MLP neurons of a small language model. Each row is named by its layer, matrix (up: input weights) and neuron, and shows model dimensions 0-95. Each number is 500 + 25 x the weight over its row's rms, rounded and kept within 0 to 999. Numbers have three digits each.
Before each neuron's rows, "fires on" lists the tokens most often at its 100 highest values on Wikipedia text that the model never trained on. A number after a token or word is its count.

fires on: " |" 21, "-" 20, " and" 17, " par" 7, " There" 6, " •" 4
L4.up145:450496502504541517483487467467506512535462518512505481476489543533490526482545498503522477484484491519571521539476492521516534479532492539558508485524498509513499520503524520516527522524530517496497545502489508522524524460497498526463517496484497495480466499485505488543488490484504492499

fires on: " its" 26, " as" 13, " Division" 9, "-" 7, " them" 6, " it" 6
L4.up545:510498474524532562528529543437519509480511507505496504483498517495522509499505492495494524498499500495485517476496508573482499524474485454472493525535489519494498438534509489516481495524489486509538480517487484497502481486476509492518501522555508513517514506490512483445476547485461522505

fires on: "B" 34, "A" 20, "ok" 7, " such" 5, " l" 5, " named" 4
L2.up189:502495489474494532508512510503464492524476494460490494450531486492529488470521493500493490473506502551490463506454512465518507494499493521524462473447504476475477506545428515448517514489484503446492508524425499469490457498511517494486519521498455477486494489469446488518504485470484514468

fires on: "," 25, " by" 10, "'" 9, " born" 8, " which" 6, "-" 5
L7.up158:543510502481462501486475532484520525488562462453505502523513483547508494513517487481491464496486535456510476457496465471486527445497423500471471465557511501502491502488484509480515542488491474500478494434467545479499521516511498506512430460517580515483527510506492500521472482443487549525

fires on: "," 18, " and" 9, " +" 9, " Gr" 6, " which" 5, " &" 5
L7.up346:528515494488541542536466534487499563484537550477499518454474493509506485467494502526473480477509507473528532498512544508516513467460517497511450519516496502525510527496451481486542468538522521479503511504505555499522479492521505533491464507504482493492520528490510527474503430469509518483

fires on: " " 59, "2" 16, "5" 13
L4.up48:462518460515519538479485507475510458518465521526474503516522493478489497513489506485497507458486513510544491504484492478516477533476441483518502512492507517529473501558462498504528490479514501470491551498502492513474534546541472496461471504494539478497536540521518492459495512495467491568

fires on: "'" 34, "," 31, " him" 14, ":" 5, " up" 4
L4.up516:479516523497484502486489500528522540514477493535492527511512493520498471448499506508505531495500487489489548458512494498489500438511558500548483536525528473500497502514525494492497554488517515517496523487503432482516508481517475449446481481471500478512515552498502542492495465464490496494

fires on: "-" 45, "s" 16, "w" 8, "k" 7, "f" 5
L2.up206:506473470516482465542552471483503543519481487500497508491500516508468509497512503491512499501498490483515527527481462466488460499502519516482506486472498507472510538482498493494444532523508473499450518511504492500496496520492512518469496492491499477509504475530499514517419471484485511510

fires on: "8" 29, " A" 25, "2" 24, " a" 7, "9" 5
L4.up302:490500501505478458484511459501476465493513446502513523521506503531502528522550504489526467547524472508480511470530530484526479476540496544524503432505516485514495556473481489541495509471488511505526472476539506490513506517449502493495548521513530477539526499504527523472482501488479500482

fires on: "." 42, " these" 11, "i" 4
L2.up533:518472506467507472511489489481498497502541493452504509495498424484497490522514487524482486542510506530486512494460469493479535483505493538520529484487480492490506473519485497509509520487528478465505500540479502532503515491507531561484483511512488479488501530519517477497526467453494533479

fires on: "t" 19, "0" 13, "ci" 11, "s" 5, "ate" 4
L2.up695:503490503445502483485505490491499516481563510457486495508434475512487554462512503500514505493528511458545513521511487497534511482550497513519517523431511493493525462518553496511510524517500479494515508494500496483478520520518509494555517456476528539492502465492495521499473483456504500484

fires on: " United" 27, "2" 15, "." 10, ":" 5, "ate" 4
L2.up204:513503480499498459498518495497507521460494511543503464514463492509476484514501520475496489505482504499534517481508499526561480504504474541487535518424496500477517445497510513478506487550520475448514515535494474512486506517518552535541484452493547535500499481503509510507505467485540564522

fires on: " as" 59, "As" 7, "ar" 5
L4.up22:466444554514513503498503495526503531527489514505548482564511501518502522485494502515467515497482535540497487523479517532511531478520506552514479485512500489492531470510500504473511499521534497527507559507483479507519487522459491511462475482516540499497491482472487503519475421469505472522

fires on: " &" 27, "-" 13, "_" 7, "rob" 6, "/" 6, " " 4
L7.up491:478537487533494463521486532476489493494508489483512500478522480537504488509522491500471517520477521477528549513491475521496470477494500529503497487508517501510514516529529524531577578524483534506504460524509492469543470492466493536447489492493482487500503526556463503503490469493484517477

fires on: " a" 22, " and" 17, "3" 14, " not" 7, "f" 5
L4.up152:463483498515460513444509483495517524481512507531524537471482495492507430522497497494505504515504490514481488445499474558506522466527530532507495500483510534511508487514453550527521488513534540477500486542521547482508514519492471476495477533526530505497495550509484461449478574528515487507

fires on: "," 91, ")," 5
L2.up190:531505474483494492495543489508503558538493482479499473479535531533534518478501487514500472444495470466474483494482477517519489551501531523537509494494480455480488488527492524513499512522448495481451494531473491503468494482503428477505470544500517543498497508476489504502477475581517530523

fires on: "A" 26, "B" 26, "s" 15, " two" 12
L2.up473:482502528514505518502533484495486478507517503465487492480543487500518533525521487495487492461504511540506510496479519515537547511479526506492539476450495467485509445527503483502464502513452488454507494511434499473529499485455549538468504503455459444495489551491482439472546503517482544483

fires on: " of" 44, " all" 26, " “" 11, " with" 10, " what" 6
L2.up634:514486461524505464499471515505482518514487477510542476501498504535472496506485491491549468448478496488495522489448508495520529526492529497544521500508495498514450489474507464471554499491509450495476550490514501499487485494513471479430487510517495491459527497528472468477480506547508527517

fires on: " " 37, "\n" 29, " in" 9, "4" 5
L4.up367:496532491515559508471506492499484462506467492505524518502479445549494501501479503497480456499491505538519468480486484515511493493498497498493539465499522519519495490511471528485491527519473597530523511546545550497522468479486478484450487565515543497530497505535524490471475523511489499482

fires on: "." 42, " |" 23, "r" 6, "3" 5, " %" 5, "4" 4
L7.up495:443450508475576486442495494567501503495466488540510489481496539485528547504482508514496519478459503459491556482474514489508471494463512486480439511519496509522514467495479489506471483506509530462487504510518505485502520488512493510481466514512445490486514534554484475490506497499498458471

fires on: "_{" 18, " [" 17, "'" 11, " him" 8, " dis" 7, " en" 6
L4.up631:519457499498496509517523512525504505514504504513517535482518534507510469475489502509511522502493515465479540414521510532479493511488535468535480553451520463572479478527562479515501522501549475464468537482475498484516470492504497446494507485516494484482500484512505499492507516513477517492

fires on: "–" 28, " first" 21, "." 19, " goal" 5, "-" 4, " goals" 4
L4.up114:543455501500516515530482503489478498486481528461493539472474470558475507502523492485491528491512466493520570545535533493472520504498485464492523550503513517487471495494499508493522522498489516486536468496538475520513539535502527495516531502527457515467504461515478489501501525489524515510

fires on: " ===" 24, " as" 21, " As" 16, "r" 9, "As" 7, " Got" 6
L4.up574:506462541512491493537508490493508509478508549505502500496500473506531487500479509497482528464468524556471487515498525545508523515517551499494486511548498505488518454482510477496508469490521503473540518474490543507473502529471467469469479485521531503515501480493484516480479515470505527502

fires on: "2" 66, "1" 7, "0" 5
L7.up316:479551466513487515519487560486487463535494441490498474487514540525501485470487505487492471506505512504556456496517494508512492505523556553507451485484518512484523506501528530471507499538534550534470496529483482472529525514504518510561462511482485558496506482501491520512514473508497514476

fires on: "-" 69, " " 30
L7.up721:453505515486528529476506500470509501499498483475500509517503488505525478475517474491557486469475505486525493494515525530559505511496465465514515517452507511511492501448492485526526514529549474482512504488523502487463512512504499456498469475506535500481500521496487514503525486512545468527

fires on: " well" 22, " of" 17, "'" 14, " same" 7, " such" 6, "|---|---|---|---|---|" 6
L2.up458:512500486495495517505492509521487526506433506471532486432546442485512492514478495527502497497485473516467476461526500475476480500525499492418481565564499538506481523496501518482508474467516505550471491530512476544514529496516500455469495502544462488506510532500500492513508540528523552486

fires on: " on" 23, " to" 15, " his" 9, " the" 9, "'" 8, "s" 7
L7.up744:497520448486529491526491497558533503474509462505529452478536539510538508524496492504547498509473447503473499482504507492517530523477492497493524526482493515470517478486526495527501515527463514510463532535480474498528494499463476500493533522528471532488500496481460473451530493547459510485

fires on: " addition" 18, "2" 16, " led" 9, " most" 8, " establishment" 6
L2.up272:526441492468520428503453545478491530549524516485503509534496474513492518532512503502508505506520500471513511524502494551507506496511441523520524495448494522496507531481491506497507440511513488523501514512472547460477500516496500459563471507502489496521499511539508468501508505482481491503

fires on: " " 32, " and" 25, " |" 5
L7.up605:494511514536532456528477472477505511545533545488527500473454470509476493506529488511486492483504470534510550546479488517539464481473503490470508517500515525496508491508498464487464531500480487480538499507488510513501466526463504501455569506492478507490468468476549481511428514515507499473

fires on: "-" 17, "–" 14, " late" 9, "0" 9, " Hard" 6, " Got" 6
L4.up40:512487455531516490506488531512498510504509531546475534493448517498522465520497494488488526450514451480493493476510495504487530466515532494472482485484513554527495497505492541493504469485494544512507482517529530523507494524502504524518517479506446551492501510519444473506525515503456450509

fires on: "-" 34, "st" 14, " East" 13, "U" 7, "ai" 5, "9" 5
L4.up129:501492516536438479465488495462510512480526474493451518487551536493461459529504502488508512539491460488449513498499499519496502520479551524545456485549501504488507490461488482489481502471556508489510524486517531515525496511484525473511471523512475475514511538497482487487501490515483476522

fires on: "9" 45, "0" 38, "," 10
L7.up276:511529507469502468491485487472502489516520487465502508436477490563532510455455501497536520544491495463496490474491491468497490509471463496544497533534483458459496558501518506559523477551535495505560496494497482497520461495498512567549539492498479491496479531511556434526423533513511541540

fires on: " " 82, "9" 6, "-" 4
L4.up587:515523515526534521507490490499493476489474490517503483513522532482525518512481492508491524477490492536494456488445550482500492497496519470538461510520498518549486481498513499462516486429462499522522514493549510494501538552486487485518522498441487492502514486473501533461531499495472524561

fires on: "-" 100
L4.up667:482506489538475506521493528487503508498504488494493500517494525469518532543458489491523468480522539530466468477471486582478548514490501450520432507509511504519481477516517501473505485471525529511496536538514593488508485511472508442479485499495481527520480487495526475491498526484486507552

fires on: "0" 71
L4.up430:539501478502462452521487551472521450484523505514455498495492533523468487514460490505505489470498458496508518507529521511482475537488505429528467485514510490527484485489476485477497521449438483483465533463484497493512499529507535455511467506511488477511508501508479481521518475512505492519

fires on: " =" 41, ":" 25, "i" 5
L4.up383:521475516449519485507515553500518516502526490452472503493522481485521518484519510489501511517501546540490494466490522493518518484504503526553495540466496484520510489449548444519503532467532499476478519479486527503512502477500514477491526481527464457476466527514485489533497447516524536485

fires on: " same" 15, " She" 15, " It" 14, " this" 8, " she" 8
L2.up412:490497499571457530514499502474483470520498481469489508527510467492481503553506491515479492505481508550469486449471494505444479480535507484493477486590500526515519483515480511509490512474534489562481494497518472538519483469501448556452539519515516561485507552474522523501475503510501504480

fires on: " and" 51, "," 10, "2" 9, "4" 8, "3" 7
L7.up716:509498470488543518490498492505537572506472513547507512465520523527582511509532501515483472464510492453494486497467538496497463485493476520527478493479502499518507450479494442509512509507517547526491482533501546504501512482515528505490485515528471489513457513482524508505455429505503489472

fires on: "," 53, "\n" 7
L7.up635:520501493546507425501501464507478518541469497499506510492504530558525536503480489494500477496484506471463501465476522475511439461476507503466488491495526529515484541497484518467504496516489545508509483503488520505485499494526490479499468532508506495470499475514539527470417478543500529540

fires on: "0" 41, "-" 25, " Un" 9, "9" 8, " un" 5
L4.up437:497499487502500533448514493495505453512463517511513491528489528496484518536483505492521466507498473507511468445459506521467494498498491456511458505461535551536487490523482501496496463486461515526489504517511529510515495522511496454515471485476488512553513494500466476527463573463474500534

fires on: "," 20, " that" 13, " may" 11, " which" 6
L7.up449:503488477467487477484471488535517530481511485469458505532533521497498486501457493509503491498470484470502473484481506506497450477504500556548506449447519530514495485514452502482484544514535458488451510520478472507478538542498470471544471496527529500494499521510513503515484440494480578515

fires on: " " 78, " on" 14
L7.up428:511535440475512498504463521526513515477503490485498494504488488481527504501507504518515531459519471506494541530502524507533520518492514528521469539480504523489512445499531507514526517487471494484436523513469489499515522489509505506495453493594524524508536467484503505537532464498476523519

fires on: "'" 37, " now" 17, "|---|---|---|---|---|" 7, " while" 6, " currently" 5
L2.up402:492525496457503476501513500523520547527515502458529500468503468489509474513500510505518497509496485483503517505520500506540525507471474473466582533493515490510452531492469513497506531497475513513488511526471507476522519515502523445482500505546504529524485501473492495499461508496495563513

fires on: " +" 47, "}" 22, " mi" 6, " •" 5, " |" 5
L4.up379:472508457488521481507474500482514510488488512505459514487496505538472523523529492492470483506476497497542523489484506513533466475485544483541504504504508515495484479476513520549519525518518580477478502451513539502527505506501513473532565478485457513530446493482509509522507471474492492495

fires on: "==" 18, "===" 14, "2" 13, "\n" 10, " part" 6, "rob" 6
L4.up576:491502506518495507468486489474535432471466507515508514473498495481472505506525509494543502484512516492498530455514504460508530501491501527544485487544511538545490533460461477466501481477514507489501505464518482470501494527518496472524469517505534446517501516512521498493463515468534487502

fires on: "-" 23, " on" 19, " " 14, "–" 10, "aged" 6, " under" 6
L2.up188:491517438493485466494516529506486508526502483499485501471492492470494516494523476486531510497483407517487533519509502537502473514500530478552471506491494508482505477473519475511491500478551485512436501496502433508516498521509507474506478523540512481481559520495481480466509491522504464453

fires on: "," 61, "–" 29, " A" 4
L4.up426:451531494495525485512511490480485481525495535459460542504465531469492532456536487514475526499510467496508510465531523517515490489493511505548502535498488493499499521511516530481490494495470486491505471456529448524516527536444521491522559504498457508471443463511519470515507469516474497504

fires on: "'" 27, " Azerbai" 8, "U" 7, " high" 6, " a" 6, " A" 6
L4.up310:504515497487473519530528520499482504468536511532493496475549574472545528484457499497499496510514507488518521430508520498510490513497536492550454515504515511552507496493507466501501542476528481503471513472474509484490509502508547451505493445477442471469501523491503522511498514450501518526

fires on: " of" 67, "a" 13, " with" 8
L2.up134:454531475473483500491497543504495461529470473504528485494492534517473459495500484505516496456455462469482495487473522508513502561496551525497478491512503520498457514494505479541472481516475510520473550469502509512478446518500517495481493532471493501435489511481480500492486446507506521539

fires on: " a" 69, " bl" 8, " one" 7, " part" 6, "a" 5
L4.up38:490494534450472468486506473480533523467543472454497514475483528447522452557503508508576484512491486479501509508528514513504524467517586491539484500502498504528486540480469513524505502458497507507475488536518534506527501469495530477492486501549489496455476502481495475504452499514498504476

fires on: " J" 21, " and" 13, "N" 7, " O" 6, "K" 5, "-" 5
L7.up566:512487506485503498508502482507492561478518512484491471477467495507510528500559492485480510501514462440477479541469459486476497506486477521502465515494507508511499499481554466507497506484470503453478519535504476538496507538464472481465466491507525501507500470497491497518449503555504454458

fires on: "," 36, " state" 15, " they" 14, " nation" 4
L4.up75:513511506480529480519502500512506539525478487483495526468488492508511509507518498493521476503515491461507555503552460488475512462517514449501515522506526449481495512525516516558496546547515540530509481541486433521525518516514482489516553536536472504505481507513521463509534490510510527464

fires on: "-" 25, " &" 12, "st" 9, "8" 6, " and" 6
L2.up519:494508465492481485475460463536473463498540476504514454487488477516486529485495492500492482494503509497472494523482436505497461451507483497493523502511501506503511468527504486474536514551499500444490492502504483506518536511474531564464541498473504473535467526542479510462526520504489493507

fires on: "%" 40, " United" 11, "." 10, " year" 9, " " 7
L2.up282:491525490485528499507524514509529507489475485485498509494502532507506497465506496486487486500503503513504472489495521512503501501535542531501458526438475518463486435517499476495464461508514492502538523514539460467473486493467567578517521488486508497503499471505503485493528483538484558512

fires on: " " 38, " New" 33, "(" 7, "9" 7, "6" 6, "0" 4
L4.up211:502529460499515488521468500484492490486510501514549489496538520467514488496446492496484465492478481466496450491471502461523503476475520515531532488482495537500500482499505530470507525489466475474486522509496544493552492534538490493522470515496516498502512498517499527483493492465463483509

fires on: "\"" 25, " one" 12, " that" 9, " =" 7, " few" 6, " out" 4
L2.up655:488481494495478510529489500498507481542434495474480504487571494478493450478479513499480491518494509583502496485483528484518488479492488533508479491464480470511499480496509470504498494518507511467495522521464476508525471525466518468450525498537483428495524547520492512498516461508480573483

fires on: "'" 73, " W" 5
L2.up619:513512455434477507484498505510491526558507490471520522498537522497505565503489503510513496507497478467470531493503491516501466519504466490472512445503510511538493546475465514472517464497463489561525506553471483490509501494485501451492496525563470489508500483517480490499485511531497562512

fires on: " for" 17, " of" 13, " and" 12, " November" 7, "nd" 6
L2.up3:526501501499531500514519513489505511484531469501506507508500482496490535495504502494511526489506492447489496501518478499460487512509480494527498501527509533525493503515545480501500517522480503551500496481538532509519503481461450495520562513482504455516506506513501542470504466528482483521

fires on: "1" 16, " this" 13, " work" 13, " that" 9, " She" 5, ")" 4
L2.up358:511505500461468479497477482488500468488506492559509497481548462487486458542484495520494486557490492518495529427512500501465462486539500516495459529515504490528513522509543503502498475509512487560487525525480500549532478501472514536492522510482500521496506570522510479498523519535523532481

fires on: " Party" 21, " Win" 11, "–" 7, " POL" 7, " Loss" 6, " " 6
L4.up548:466529540503507475510531492490504474517493464503501481538484541513472486499520496501505489488467476528486463479520505503495410514491485485503488506543477497519497497499475512480460513513481482518517478481519491510537534560453516496469500502499453488488496466501530511496499456496457482497

fires on: "0" 95
L4.up536:477552471515499486518512527484518486523514481507412519493496495485460520515488501496526468474507479491461499476481541527477539514498514454542450500516502529521465521491537472496484457474479513509507510497488497496523503513534541505522526528509460500469504516503503496505499463507455463499

fires on: " no" 14, " so" 13, " it" 7, " even" 7, " and" 7, "nd" 4
L2.up89:501498484498525534480513505499486512517583467498497498487488483504512536464491492510522521451513505452473507497506470485474526518492493509509486476543531518499498519499502499542469489470484518520484502501568501472499519452470476455493478519469502522497481506452505541481460526484449494516

fires on: "\n" 23, " role" 14, " Died" 9, " character" 8, " ref" 5
L4.up435:487505517519552517485498501480493476506479501499538491560472469503498539513460498518512530505496531482531470542502471498501547460494481524452517468506496483488514516504454484497538464472493489522513567487536503549463508457477460522441501546459536528470523505473498502509504493524516503529

fires on: " In" 24, "," 16, "8" 16, "7" 6, " After" 6
L7.up482:515491572503522473545510461492479478510518488478481488511459508532493464521546498489502535463499516481469530429476526485515477502497506476498560483536496538514506487492512512470496552531495490495491511472464523479495497503481491488482453509515509479508495479524513493480473509520485520520

fires on: " as" 45, " |" 7, "-" 7, " of" 6, "%" 6
L4.up664:470478491486556554515520489489510494517527503520566505518517526514496488509518499488499477510471538515521439500499542500549488490478516555579496492483492504507515491505490509529493466514520501501487538455467559499524467500507498499465516504502538469531468470502486564480500463453470496510

fires on: "'" 59, " " 8, " and" 5, "0" 4, "ski" 4
L2.up114:511485482436514472489494514505506523537514497541518516470506504507478584419481497507503503513512497494504518496505509515550475506466507524481543483496495521520482525463554506503489451499513508529498495516511534501486505499488556471534541531517458524502501475505477495523490544512467567494

fires on: "0" 89
L4.up325:509529476487507523475496517486471458496465493474476503486484496510520478507476502502446489497502441514487448502522541444477533510496488491504499517510505506508502490492499499479509515482449485472504493498490504464480493514508514520511495527470502510534506475515511512514468517541491514512

fires on: "\n" 79, "^{" 6, " km" 5, " $" 4
L4.up202:528516497522504510474505521498466443436448474514466500487475491569518529523491508495500490491513468466520503485506501500501468499526504499437507500499523535504509452489474514494514499540463561520510489549528563486447474516487510520463526536501502501461497497493498490467463528537520515512

fires on: " and" 52, "f" 6, "e" 5
L2.up83:498495535493495454571496527543481533484468500492521443479474501507524513507539509506494489461490506469499552538472463478507470487493520470516531492542497501503491513512490506490472520546491495446469475529486458506525481532445486559456554505483493514505513513571497512527487510520520475505

fires on: " St" 58, "th" 5, " Preceded" 5, "-" 4, " National" 4
L7.up705:490491486505490491515453501492529523491527526494559513465494481523496475486541498502492486495471486486481550524491470535496529461487468495486516516495484515519502524481493462503570510506478489507554546496542511480476433521505485515487560506506540513482479467506505531479454511490506501516

fires on: "-" 28, "'" 13, "k" 9, "2" 7, ")" 5
L7.up185:510457528508517515489561507492492505487522519463514509475502518505493483498533487496491521507483489513490515554467466537527527521496514488525478478504509459487493497501545471502446508480442528499478550526475479511527531495475493511496489515484507492469517483510480476519472492500505497489

fires on: " \"" 37, "." 19, " re" 7, "-" 5, " '" 4
L7.up588:471465523522495495507552454478529540519482493501519491490477480494509536503504503500485478501468473497528524476492488490500572523523512504531536509497523486475499485506505467489528460508501458533549531504498483490477497500499470499508541487497488477482551472493513492527475531486488519545

fires on: "," 65, " –" 13, " it" 4, " and" 4
L2.up361:531528466490544468527526516472503526545495494491470486477508543510527497531548489515486478492496497490496502465467458531458515499494528482525525461538490516490498476517492513529493524494497476553467478511523532487463484445520533522465436554515492500497527487484523524512502409524514551524

fires on: "1" 22, "2" 14, "9" 10, "4" 7, "0" 6, "3" 5
L7.up321:489478492491439504465474548484503481478457478491502474514541517539514545478480500489524500494504470555574478514555531492522486530475509488524469475490509478518502499505503472508506514484540500480464476511528517477480523496473515535525544515525499537501453489496502486506492473468495473478

fires on: " as" 49, " " 16, "6" 5, " took" 5
L7.up49:480505521534523517529500480477551525493460502507523483536509513472489519498481491508498488525500449502487455507508466479504561457512519490474509469501510526499496500510456537476501508491450432474486493493479506527463537525527488518496484495528500541509517491485509531450505525498480512467

fires on: " her" 26, " Russian" 16, " year" 11, " later" 7, " various" 6, "." 5
L2.up156:504495499389515501497507501495500495475555480477506492553540496473493503465481497503494508522497490503510509518532519512549495478513452521476496523484496462492529499518546487494493398497533502498480519510488476430486457496494514581525507502487491515509495449499500484492517504513454475500

fires on: " which" 37, "0" 17, " work" 7, "ate" 5, "i" 4
L2.up87:496468513464495470492451487466506494484513506498525492523488412507492487502515494514499479525520506499538502485486489493501486518500495521491515501459479513563490448509537527495480554547493485478508528514509516541466527510496562567487480503482511548492521485519512485503499524497541560471

fires on: " as" 32, " that" 25, "T" 14, "As" 5, " whether" 4, " •" 4
L4.up676:485443520484502525560495533528500559514500483499499521494528487523504507505469497513487427533489481527492506551511512506486495501482499482530456535508519455495526468550508501524506490548521494520487518545469427513522482535529497478477454476506539515521491527534509505508496473519481501515

fires on: " first" 45, "3" 20, "2" 11, "-" 9, "1" 4
L7.up479:515444509489506512476510497492516461523472474482494539441469515517450452498534492501543552492502493532506536507507474530509547526509503489495539551526514493515493499483502527509476422479474514504498533470487512480505500486483508528490518504458518492502471475488500500479482543533525483504

fires on: " a" 42, " and" 9, "8" 8, "3" 5
L4.up295:491514474497507476456501474511490475462486516485518494508489476508529496501503505507513481519511474520495525432523550505464528550537501499504498474513516520558486517479494515530517484471503493537546516495508517522482468509466500477488459509537550530532533553480480493503480503507504501485

fires on: "\n" 51, " addition" 10, " all" 8, "2" 6, " character" 5, " sp" 4
L4.up284:496558501497525499491484494457534473532482518501542476524530461512491489492481501501472526501525549489555456505528502470509516512509515502473495454492500531540504461499500511495496519441464492525548515503512487512488470508519483490513456558490552507529505515507477513473481526490519498477

fires on: " U" 41, "I" 13, "U" 10, " a" 9, "9" 8, " '" 4
L4.up50:501479531483457500516502485510534491485506509496464528511530538493466529498485500499518512524520497496465586453552506479453518494486494500488440517535520494492485479527520452488490525480509515487518496466465432488483494528486499462491452516525529486514518491505538530484509522481483462494

fires on: " a" 37, " A" 27, "0" 6, "})" 5
L4.up399:484526467492479508488478491466481463480521499512428550477503521513465538517491513511531465485509468476501552448524504489528515456504523475539522453499517525528494552508533490515515529472493499508446495459515476506516494480511573490469525524499480491514504521518494491481487477528463464470

fires on: "0" 41, "9" 15, "ologist" 12, " which" 4
L7.up448:501531498477479494476492488497475500481563498491496467484533472536532466483454502492470503507493485471533537482491509493468463536491476503502465487540514503497506508515530507530546523487472481513522490455522559494513474481464489472486513476537525485505490494504519491532431488458479517565

fires on: "-" 83, " by" 9
L4.up489:490492466523523471499499538493507484492508539455480523486450493466534468541490498492497538464525455510500532533516513535481557522501507425483513513502502480531505520541516497498531492462484509480469498521514511477481452526496493531477491551556500532509520532517517467485518505484448520504

fires on: "9" 65, " a" 32
L4.up448:495494540520500522449488485447543484517490508492497510510492531495448487499466507517524512489482445494456527455515450491486473530462515483491483526550533514492524499517456506505506531475477505546545516500505439519500537508486502480466480484499495497532517466494519528499477526538473498485

fires on: " an" 57, "–" 20, "-" 12
L7.up361:500510520500519530428491490494497526555494500485509477446560490478497539464527479489494484501506445484522506519512517536471510478477489521518496495497538491546490479485530454532519473457520496515485503472527485503488505493485469510504570519494527476478479458479528542529476536486501495510

fires on: "-" 22, " UTC" 8, "aged" 7, "|---|---|---|---" 6, ":" 6, "History" 5
L2.up469:455515475521479482484509552456551521531502508518489547462486491475530519493523468468533479549478440517515484531497472486471457535502485500456481516509513481487490468491531511545470502496518488539508542511524526501515483497478522456529453495570515506444520517491493489495511467503490483479

fires on: "'" 55, " and" 14, " &" 5, " ‘" 4
L2.up496:497468485454473519485474476496490471503504462501501489495487470510471591465474500519515496522529497511513497493483489467559464514497486503506463531454524429518474529462578543488513489495454497444493483528519476438519511485458497512487505494499500547479492426505521525506469503492504486500

fires on: "'" 24, " while" 12, " of" 10, "|---|---|---|---|---|" 8, "-" 4
L2.up677:486505492485484540505503484530501504479486501444474509505525460479509503514494493519509510446501485529494505470495514471491506508504493491496532530543537492515486523494449506504499499484468504578491519503460491527497545493493519500465518485517458499511482507467481521482465518521481529508

fires on: "-" 33, "'" 14, " and" 14, "0" 12, " " 9, " (" 5
L7.up117:483566526502493533525469483477489447528530476462539475500460477553527518524529496501534545486501533458513516502485527485510485513470518503512475498513490481491529498516497483498511541522462528458519532506478475492513489508478515535489505493485501527490451522484473475502509520483506538515

fires on: "–" 71, "st" 16, "eb" 4
L4.up343:497470476503514489536483523475483512502478512483512511509491502455470526496523485498510520498496461447518513527502506494478522490498523521529462518488513516492497513531495532469497489531499459499508448528524424501510537551497495513559504470517505485426486493482484490477491503488502445479

fires on: "-" 54, " of" 14, "r" 5, "h" 4
L4.up637:500485532495494472472478497486507482531484466561502509493460519492501460534475488499512503499494484509486520579533483505487526476518463505435488498528492464477509477505476494489480506493475512483486496495494586478482560527504506532482462530525516490487493467500527513526462515514484464518

fires on: " a" 91, "-" 5
L4.up303:481470522504469487491489467484527512467507492532492501461502485493486490516496493495512488530500477496514523540496486518487519541515531511476487482515498491491506498515439486526532498495535462527502490506506537497477493540505514483439448494576547492491485503535470492472455517518537501510

fires on: " and" 32, "0" 15, " born" 4
L2.up424:514493513522500484509504517498452505463488486485501479476484476503490442510514500500490474541492502477521472476489501502464497513453496490504544494488481509514479480492470505466505544494502503460501506535500534477474518502488550482493479490496502553500494496536510473509475484499503556501

fires on: "1" 22, "\n" 18, "–" 14, " " 5, "5" 4, "2" 4
L7.up638:521527480478511525500472506522498501534501511510493481511474529495530521489532501518510493527499501426456519529485510514522473478536490497492518513478475537487528572501471506435489537512516530490480494510489556492498492516507505504498481483503551495506503507518536527506469468490518497463

fires on: "–" 51, " had" 13, " has" 4, "-" 4
L4.up31:493526499494473475507458520497486508518489481503499497475455512512495495535521500482542490493532477450537525511552486486488517443516497487507491499543499511469489492472513509470486497497494532509487464503527462490490556520470508528516516463475451486458472498486519482540512508466486495481